Weights of a small transformer language model.
Size: 10 layers, 8 heads of 64, MLP 2048 GELU, vocabulary 8614, 36M parameters.
Training: a variant of Adam for these matrices, 1245M tokens, 9499 steps.
MLP neurons of a small language model. Each row is named by its layer, matrix (down: output weights) and neuron, and shows model dimensions 234-329. Each number is 500 + 40 x the weight over its row's rms, rounded and kept within 0 to 999. Numbers have three digits each.
A block is one neuron, or neurons of one layer that tend to fire together. After each block is what it responds to, as a language model described it from the Wikipedia text at the highest values.

L7.down193:473442476562460503486501507563505519414574542457467549540537500485455519459453449567519447550513448450567447469519508520399589502537471501505540463495592640478507483530544477485542509474561488418460421549483509550515459478451472486556446514445487478464503455537460482500486462536510523531
L7.down548:526498470511466503466476533488515394523485469504514526549506531500508509516465500531551521504460545389519395461506473480505558473410530481483471566484525466505553503491525453575532483459540470470445519487477569443565555527550535488426466538561497460535481456525490488572514547555456493474
L7.down1030:457534522537503510565537547460563495450567479474523551529493471519472479557535541484486473445462487424514504531481502503473513437505499521470536519504445566519462519548387511554408455544533524504494499515543510504459556586550552499487506523490570548448442450573558486534547485480499527474
L7.down1271:502458529486532510520515521449518551495539540446485488527559448465536559431554459547526423521539528468526505527510539384477551531499453559515593496478513547499514457521481489515578541436523416523475479425486451597549517427557548553497485478426515552545483483530544514463529523509493458429
Person first names. Given names (or their opening word piece) beginning a person's full name in tables, credits and lists, such as John, Vincent, Robert, or Stef-an, plus role nouns like author, engineer just before a name.

L3.down1128:519529508448561561494556439509467515484503456479549473494490467415509491483518548487525497489415479510526466432490509464455573466507487544515542458541429503504576492453559523546539433514492504456528519503549494434460499427512483484501439479594513523481477479546500565461480569542536483468
Physical description and composition. Words and word endings in descriptions of how something is built, shaped, covered or patterned, such as doorway, covered with, constructed of, stripes.

L3.down2031:446574485463510544451477499482533531462493448516553521503505491541467518595509464504505489493506495533495502480571467479492490476482473468491475508500484517516581479431493489556489563463493561456525529455486566485595492482477517469492588454528458497516437466484513584482572521425503425428
Names and function-word continuations. Fires on two kinds of token: middle word-pieces of personal and proper names (Kenn-eth, Bened-ict, Jew-ett, Linds-ay), and function words after a modal or verb, such as may have, credited with, not about.

L7.down442:562470531537559510452471472516481427460637521468473535530485525503491513574550540523479526516450563424403510548488492491467549467567518467502503505580500526499495424489494476500423493566488467534420527554479430464498528529469488453400413470469473517532495497426499502445483447579490440433
L7.down646:452521568504568478462487501529529435463658496423455578509540504518451433600424494530478468517539485486466483557423542554462554523506468452520544497482539602561484502472529466579471424443578428477512495518507521577507578541461498464477432498494457485509529537488503468592483501517478483465
L7.down1427:515441499542509494509523457475513432476553505432475558581489497526443439528483495526512522519561533481480504521438534432426553473534482493528596504453474500540582443519523459569513447419609508434471525501480516565531530445569505491515503520493517523573457489443591469529468514529510462497
L7.down1920:439534562453653508497476496470484400414548516474553552530506523539514479524511477515481529536518478455480588576452561490504509468515536528567486434506540468498511485529511441496470474403547427520530538577456516482475470524557520534493471502490487497485503453506483489517478543570509463471
Given-name pieces in listings. Word pieces of a person's first name, mostly in tables, lists and credits after a pipe, comma or colon, e.g. T-roy, Laur-ie, Greg.

L7.down733:458476538493485499448465427444483497514525619431476553491478449480486551485504488581575476532517506548535481507524463392470499481529444474533520496416518558499460482506574509475506489465527495474537455483528571524499564478530465516506452494558455556489570489483552478530492475532444494444
L7.down1237:474483448489506479502516534523462535528498555443462575492419415519491518519466464504535525519514499513489432537458501457495515498525489530512483458515532510525429509538497503469493479483499507513553507524474504557489526519594408512498500481450542522505489517510549453481537471437365470528
L7.down1249:486501550515427499498566537527519526634520491491470506496479487508464510532490459457515532499523498524559475620559466500470414464550440465567454476461517582517520515483515517538475454581501486499520415528524496515500461429529464474515416459501512506441509493542499502516492534482441483447
L7.down1695:414502452527495502467503504430551497539486555566514469474539468486458518492444519589509462498536565504496498418580517470459502525535433495463499560515480455428478525528499540444513468556505546490497456483562534523526583497496503433496378494527466508536512445493493458435494552477462535560
Material and color list connectors. Connectors and articles (with, and, a, commas, or) inside descriptions of materials, colours or instrumentation, e.g. "tile roof with", "red, black, and".

L6.down175:463523518466486486479607485514500526526510540505416459500507453469617488480542497523543555508533500492534501526596509518517485459505520493533495507487453517465411461507495473501480516491468500502529477500592505441458475548559471487447428530522433497510481507520469469473501523466504522533
L6.down195:557520490563539499434496473454505489527544465460513522496444521514506448509458495468510519499513488454498482472449500404578576519544440536551502530495475470449529463528501447416530523534488482495507491536505478534524550536490508612508540570437465523449397454488573419475557497443519572545
L6.down315:508546411538546495454523509450494478490519493494462495457427505466517451548534512530506529552493503541444494527551434485499457490502465613506516517532516547522468486499460479450559481537527515521551480472469454518470482456540478432513439490483486488467500480451564475467553487541523485504
L6.down331:486582480517524449548468564471476518514481426448491573500543490475493543510439556533541563495525496534464494484552510524559463462488455501521497503487547544483493490505508558511499531474498476476450509486546513515518420512527484492465532467525418544571502469527595507459499495597521567483
L6.down384:471518562500543549571486592514489474512466537554496498477432447456558475502402506554428490440521554475513556477483497520491465494483437514542461468481478479508516491430501443456525460474513485493493556548502433508585533445528494496518470493474526455512509447500509492524498453519602499477
L6.down674:554515534550533621506553529505506457499515487523528520400465538554501487472524441521468503503515430544539497540495473504528465563499552492449517540487504459494587471506499534449497462515493437474470468471559488579494521483468512487529490477473474426544458431542572487457502461486476473580
L6.down710:554494452493488538473433445481558503482502480522526535551447562510538551510521494488581466460500505471473471464458474575493572613538487561552588554486525516493570522521541485453470528511516492488486528584447526446463522511480432545482487533503484580477518480448456538475482471528502477532
L6.down847:448603553517506499529458499530493487517556490493427465539486496493513488499546496485435550502475477486514478501449469498504487447500463498549533488520450487507525554494526459517528554488491495472488516530499506499445459478525560554523475513532501402549537437433468598549517456517499493455
L6.down925:470507483535515533452434484481431473541604500455436496511477509430474519526507509519482498486478522405500435462498537483466605478478465470516514562485536482499575470535528430433461552408554532503476446504527536448458524567453488536532489540532519488482509488523497500480496441541484567496
L6.down1086:467474466569501474515513474594454473507473460452494501456409534543520504515497451565548517524484512517595509505521480434559505520494463525502511517515464512483521422561412542484534500458561544514552465505528487525604470506553509509488533494486473484485462444547551494524506475465508466500
L6.down1203:576498541548471574482465444532536505571480490555506536538522427475503594465498460548503473493513496568516403502457444519485547506524552446443525501434489479562545447476533541415450448528498521455452544467543485496467541507531502469491513547540535498411526496443525480511526475455479520536
L6.down1393:467564478521482516456512572507435471517491423483495424519563568482583510545510499492519488444500504485493482489517514509481541506527456546466510560498444465531531460530510436384532464541482468501454507487569496520534404524527516516474542568524503569449458539554544496484590507474481535532
L6.down1605:508457498486515578494569481464457464427558450475458588480429451463498500510546510465511469601400476474514586492566570424505515548431486498503505499518515443425485553490474517507496451500530526471525507491415516440501506555522524507590410468459495485490469508508503553424550556492519478449
L6.down1724:424489524411436529430408460585458471425485477540448470443455503507494471400504503610518517454567462498486532548507523544451491546505517408579461469460486495532504504602499495527437525504531451490516575481447542491500526535468518576473469506469472566568503446441548451477526470498507480539
L6.down2009:508466503516551431534509470517468509485458498512547497420581529454559481548467484549550514549394522496515487436578424463496477489588469509533559486537498508447470473530521508484464439542508468479548477466506484435514448448534553483496466471561536525505508505477528548530424534439510533545
L6.down2028:563450515528558524500455446469433517485540468473451486516464464460473478501496498547494449489425513541483455438544538441458531465536473484555576476521512443504538516475543469574491506467522498478593487477550538504461551561448549464482436543577505531396497488533474521471457453481469504564
Materials and colours in descriptions. Words or word pieces naming a material or colour in descriptions of buildings, rocks or animals, e.g. blue brick, fieldstone, red stripes.

L7.down151:459465482529492574538540556528510459482546533488532440513459522582395490474489514508475559470479460602534525514496508497457519569521570454500453448474479468490551467548446526562515531481466491503474482545497526478526453565456462491519547455530528527481478493468531460465439477556558517518
L7.down376:494481526546473463430501537499461504545562538520478497453502513482413470536499472560516469526459553509528534503515533557482497514522543495507458497482550506518525537541481653467464552548507474444515503470492436524496485507468463525488598523429466477440504433468543470491529512532421440509
L7.down1080:437452516495518558587523505523516548513480464568492509510513463574462471480437515503508474572485620436484518523537516590460409563460536476510528453498567540510514437502486450558500480515505458473431457514447584527508563454495475574452437490519521534490517490442515459526458473446499548537
L7.down1157:460434513517621461464569570559525557451524478507524488504470487514438487542520403457487526513521488581527420561450485485497466478490520463520504496489498441481530538522471481474494452470499433453498475463551467456449457534474481520573473453488542419479548523471557525403477553468509581475
F/C word-start pieces. Consonant word pieces, mostly f, c or b, that begin a word or a compound's second element, e.g. Sozial-forschung, Schoen-feld, spac-ecraft, Fincher.

L6.down13:464567540493499549454461415459536445492553543396520545567491505531523531433551462494566500516530534533597583449511535512524519485514476538497437477456513525438481474526490449506529519466529535471459525514483531533472477501493554459522496531508551451467396468507471480548481444497516554426
L6.down52:525491421454512516510479494467514577493466521552500506504482471512491477498485570463475599570481537458546527528519457509535492461560512492441576478470544457463451469515446518460522518529410446506514493539509508496482554504502591547394524517533403449491581474441504483519512477499463473561
L6.down570:495551431496448550509512537589545509507483446468535528579567478536425516518528555515528490582530449458503439571485420454459538499464463496554519437509484531497510485544495492476465548479515538466530519517495504506543550419428425511455446498455508522405427589517467527514530542503507524596
L6.down579:520518499494471466510511478472488505483541516426516530420486454469433521522513527577547510559519458559504525583511452473478537547493502528494515521490479500519541457509544464495482436525488548502540460526547437422555451520519518490456501517533516469424488551485513484502560531526458547475
L6.down644:480504534459486491491486435496474540487475442452420516470444467526517494472567512545507513481534491515497554518508539490521538535555484476445540493534457424499439545477453547514513480446469526546468458478403463491564532535466481421469510587478481499479493465486460585483527563542497529506
L6.down692:460483502527537527463563477486534528469489454497491565605507502535510436468457512544496517503556495508545551572548491545442484475482418586510511464558502472492467565524474563446475539499514543487492491513560531488491491522490456467480485531482489502502478503513479492477512457510519538434
L6.down720:551428509540498524547611539438483548497481497388496523510528508516575551537585494581450497457515502501592452520540466501512515495566455522578513471553502524499529480461472527432476449545481494512491452496510400533460395446528555477488491527456501447509411543468460506489445490458490486573
L6.down1009:512620503430543474547500478458515500451496458485515511581496461569479533474521473529575546518479444494432493505443517482520483452495466564525500492539494509525489486498500617501480478530499482568590542498443532444476537486479557480430537508539518499448458569510495441512482538464473458502
L6.down1176:475410492448567532461525485495505478485492512463496495483511434397519434465509462562412523530533574425489534497506585512557535507529490496439493509525461497508478480465469482522449440572487493444485471501448603545482494502516589502428525590472520507556476497423422529488549530472557490553
L6.down1329:492527491493442451533546453513449530480495476557489528535505483479531445461544566490508450503508498508512478483512452542588551514493479597521458547494493503576422520534530548415451464523445487444470514460617523483462405474443513468461534504485555482457521546526459452491456508606531493542
L6.down1333:501548494466520475420506479507570417495602506518595491452491465566452470478489453608556432462466499412489481493453535524437483454504527476523472425520516548527527497486512519489489482478470502469479538542465501490544475507559537453471540456464500495525438444452515590476529495562585546540
L6.down1667:489557519513519510439474500490473610493559424468527507498481543560469408451540519447493463553458453441511560501493480492511508516513477539554505483530458465517497593526462474528468501506508471471475475509454518450457490439510518578508540488501467479494497525477407555515541427467496555498
L6.down1744:531474405523504479465499456498566518546550468467526584506465453535443503486546464512513504549496461463506450512526562495486662588490451486478550511538471497509530435512501453506460466421538536418451545494462495508522505471484523446450474494366528531530451479509509453523438434519522497567
L6.down1803:471523509491489487453474477505433507527499519487474491506485523531548481561505524509562416509488504453502504473479518558459447511513464490487584497488524480528527572510560500556514532486467521454537522519438462484492476426505570508475531463529438477523522405551489414434579465509436438462
L6.down1835:518491490492516466458538518450509492580515440557524526549468486547561416487523442494439548496597493505559511482478536444572457505544472586542420525513468494578508554524469437500487484548474389501493527523556506523449505526471457432494486478483444454486493536477512469548533474439503512511
L6.down2014:488544468447471494518505405488590486554533564505480483488495508470575452506553446518500500489501443465460495486561549457497534538488572501444530460515538446497499505537514510493390553449501556484469549424512590535573484463536463445556549555466507513473517506493444468471519448484585532438
Given-name completions. Personal first names, or the last piece of a split first name, before a surname or regnal number, e.g. William, Louis, Georg-es.

L3.down54:560491515504469555545577445470413510492478525544543490479518470481471545461531497514459465528479507496513535499471488526405543496504488474479562491512571487540477556511494537420528512549560490520477562603520490522468471545500463375533468535489580528451465534477444573495462480608543511542
Person-role noun endings. Final piece of nouns naming a person's role, job or kinship, such as doct-ors, guitar-ist, nep-hew, transl-ator, Spe-aker, bro-ther, often followed by of or a comma.

L6.down32:522519482563510560548446570530512493531497533480466481551502494550478553531514485457580485511559594589433502488464567411566493528573566540468464537469547541539497544580571551481545606519508497478503486523450529478571458482504506523484450568425455492520533518473509451474488481493492542543
L6.down204:483515499464510462490593484515493521492483513530501569486471559528511479448529494560452560538457541492561437500525543525497477483464489478524542513551499465440540506431517483521464497517475449487471530518490504476461508491501513501478509475489558549473499478453508525486518514529507580433
L6.down328:600455565554416498509517484574463424525472515508465367462513493555484513491442538524485532497493453474455512481531525545567486469523495524459504507441535511514537558526467525478532524496474520499519469473517483551501487468535506504451444490564506572544555529468456435471475575479538455498
L6.down338:505520432493578559510527481504503467505483508521471388506519582528481471535490517539506502536462513464437458480449496468511471496527460525529531493549619557511531521534412550497508567555554456561545490503504467471483491510400594538506485546502544433484512525470507549472480508434542553465
L6.down543:474474519452424452466507513556535491509545490504560545413406481511519472477480468535498435490582487539501455539530518522540460533506436530461457455525504459552490452457516479430540457459473442501477485525480534505575514519491514509467500423467440496485524541544504485507470439482505447468
L6.down580:505533445473517476497408451497488470500520493568428476518498540575443496498513491533547447506417571495453553456554420512429472540493564519501565469523465533486462468497528490556472524452553558491507504461490468551495514524439427519477553522520469476444521535534532504544494509567510509552
L6.down586:521487554522498522562510535552464496517540527520478496532501452438413481434528570463539434485546525508508521593562452521528500592517435529468566518500481485555519507520433546527499465605484528524508557413529506521493463445481419556509473464482492507449444485438501521509422528513514523552
L6.down622:495549533464445506492549550536523414501467536509550568504508530488448504412403481654511503473512512506456519504472531526528479506456538433529516518499493488473535500563473537553545573506516508519473487563457513511474505421439481479534523468494538508543570494489434460475503536516537435520
L6.down759:474469474545517539511493557532490459501488448456532505497479536513367461517439536518491533515491497490511592535495466454511482535557410497498473454482456392487489556535459506521516435530492467497491543473543546489486520511510581546461494477505556472531449541468469503513484496533484454553
L6.down860:468540500490429445534477541552457436463483512567537526524540495548506502479455460420513610506518530494504463520463521502449481431515460488470496563550526540436515486513475425513472505458494486491457510514504502484534501521466497508472506501474453486524489411479487487593518480496517539439
L6.down1362:529516512465473485482493452567554490507476500458471530496452511506462517534565541609525502441590449449505508494563544495493529488485510481463499491431563556472558496521480549487493456466485498469472489469500500472542481496499500462504471494449503496521450384501509501496542417519495495567
L6.down1515:479514519563475515477438500482515524535527573456512530456568573476497487478488520500488437450463476427425492496499524526495513538478448488509512554412455465502563532487559478455443505514557439568596575544486489443566545499532539515506528509514398460510478552449534488547525539556450497469
L6.down1549:535484507520499507511506492537505515458459533509504419474489468498497551520484555431485554476447432477414496469486470546534484512503493485545543457449522459547526526521604491498545489484433483526510484432548470531547533474482527548592576497527486533541552447489521536503507461520443467520
L6.down1648:557552521495513540506474534457515500460475519490427544416535515504554439483520487484576542505489483551522550487514449498543470511482544526483436429525543483508466492609492448511485495458452570547492520478452515553494459505523464561530488490551500544503453535502461513532475514501498539565
L6.down1739:480547526523462501480464568539443572518486478532462486533466433499407489439513565577520547452542465466536514498465492497511515431503530544465564485499532445466515544527557601525443520518565469516503534553534524488457464583483512565534459469482533464542485456433458517551488532463454434466
L6.down1947:493484545534550534522504478514503530416524502525501439443479501588498489478502488522555438430526495524509515493532511474446486559486505486450447490556530399488505526467459524452492513515505522463459531501539447494595485475422469548424493547539540534596518528446538555554481509619499552510
Split-off initial W/F. Lone letter tokens w/W and f/F that begin a longer word, often after a quote, bracket or hyphen, e.g. "w|arm", "W|elcome", "f|ine", also W for wins or west.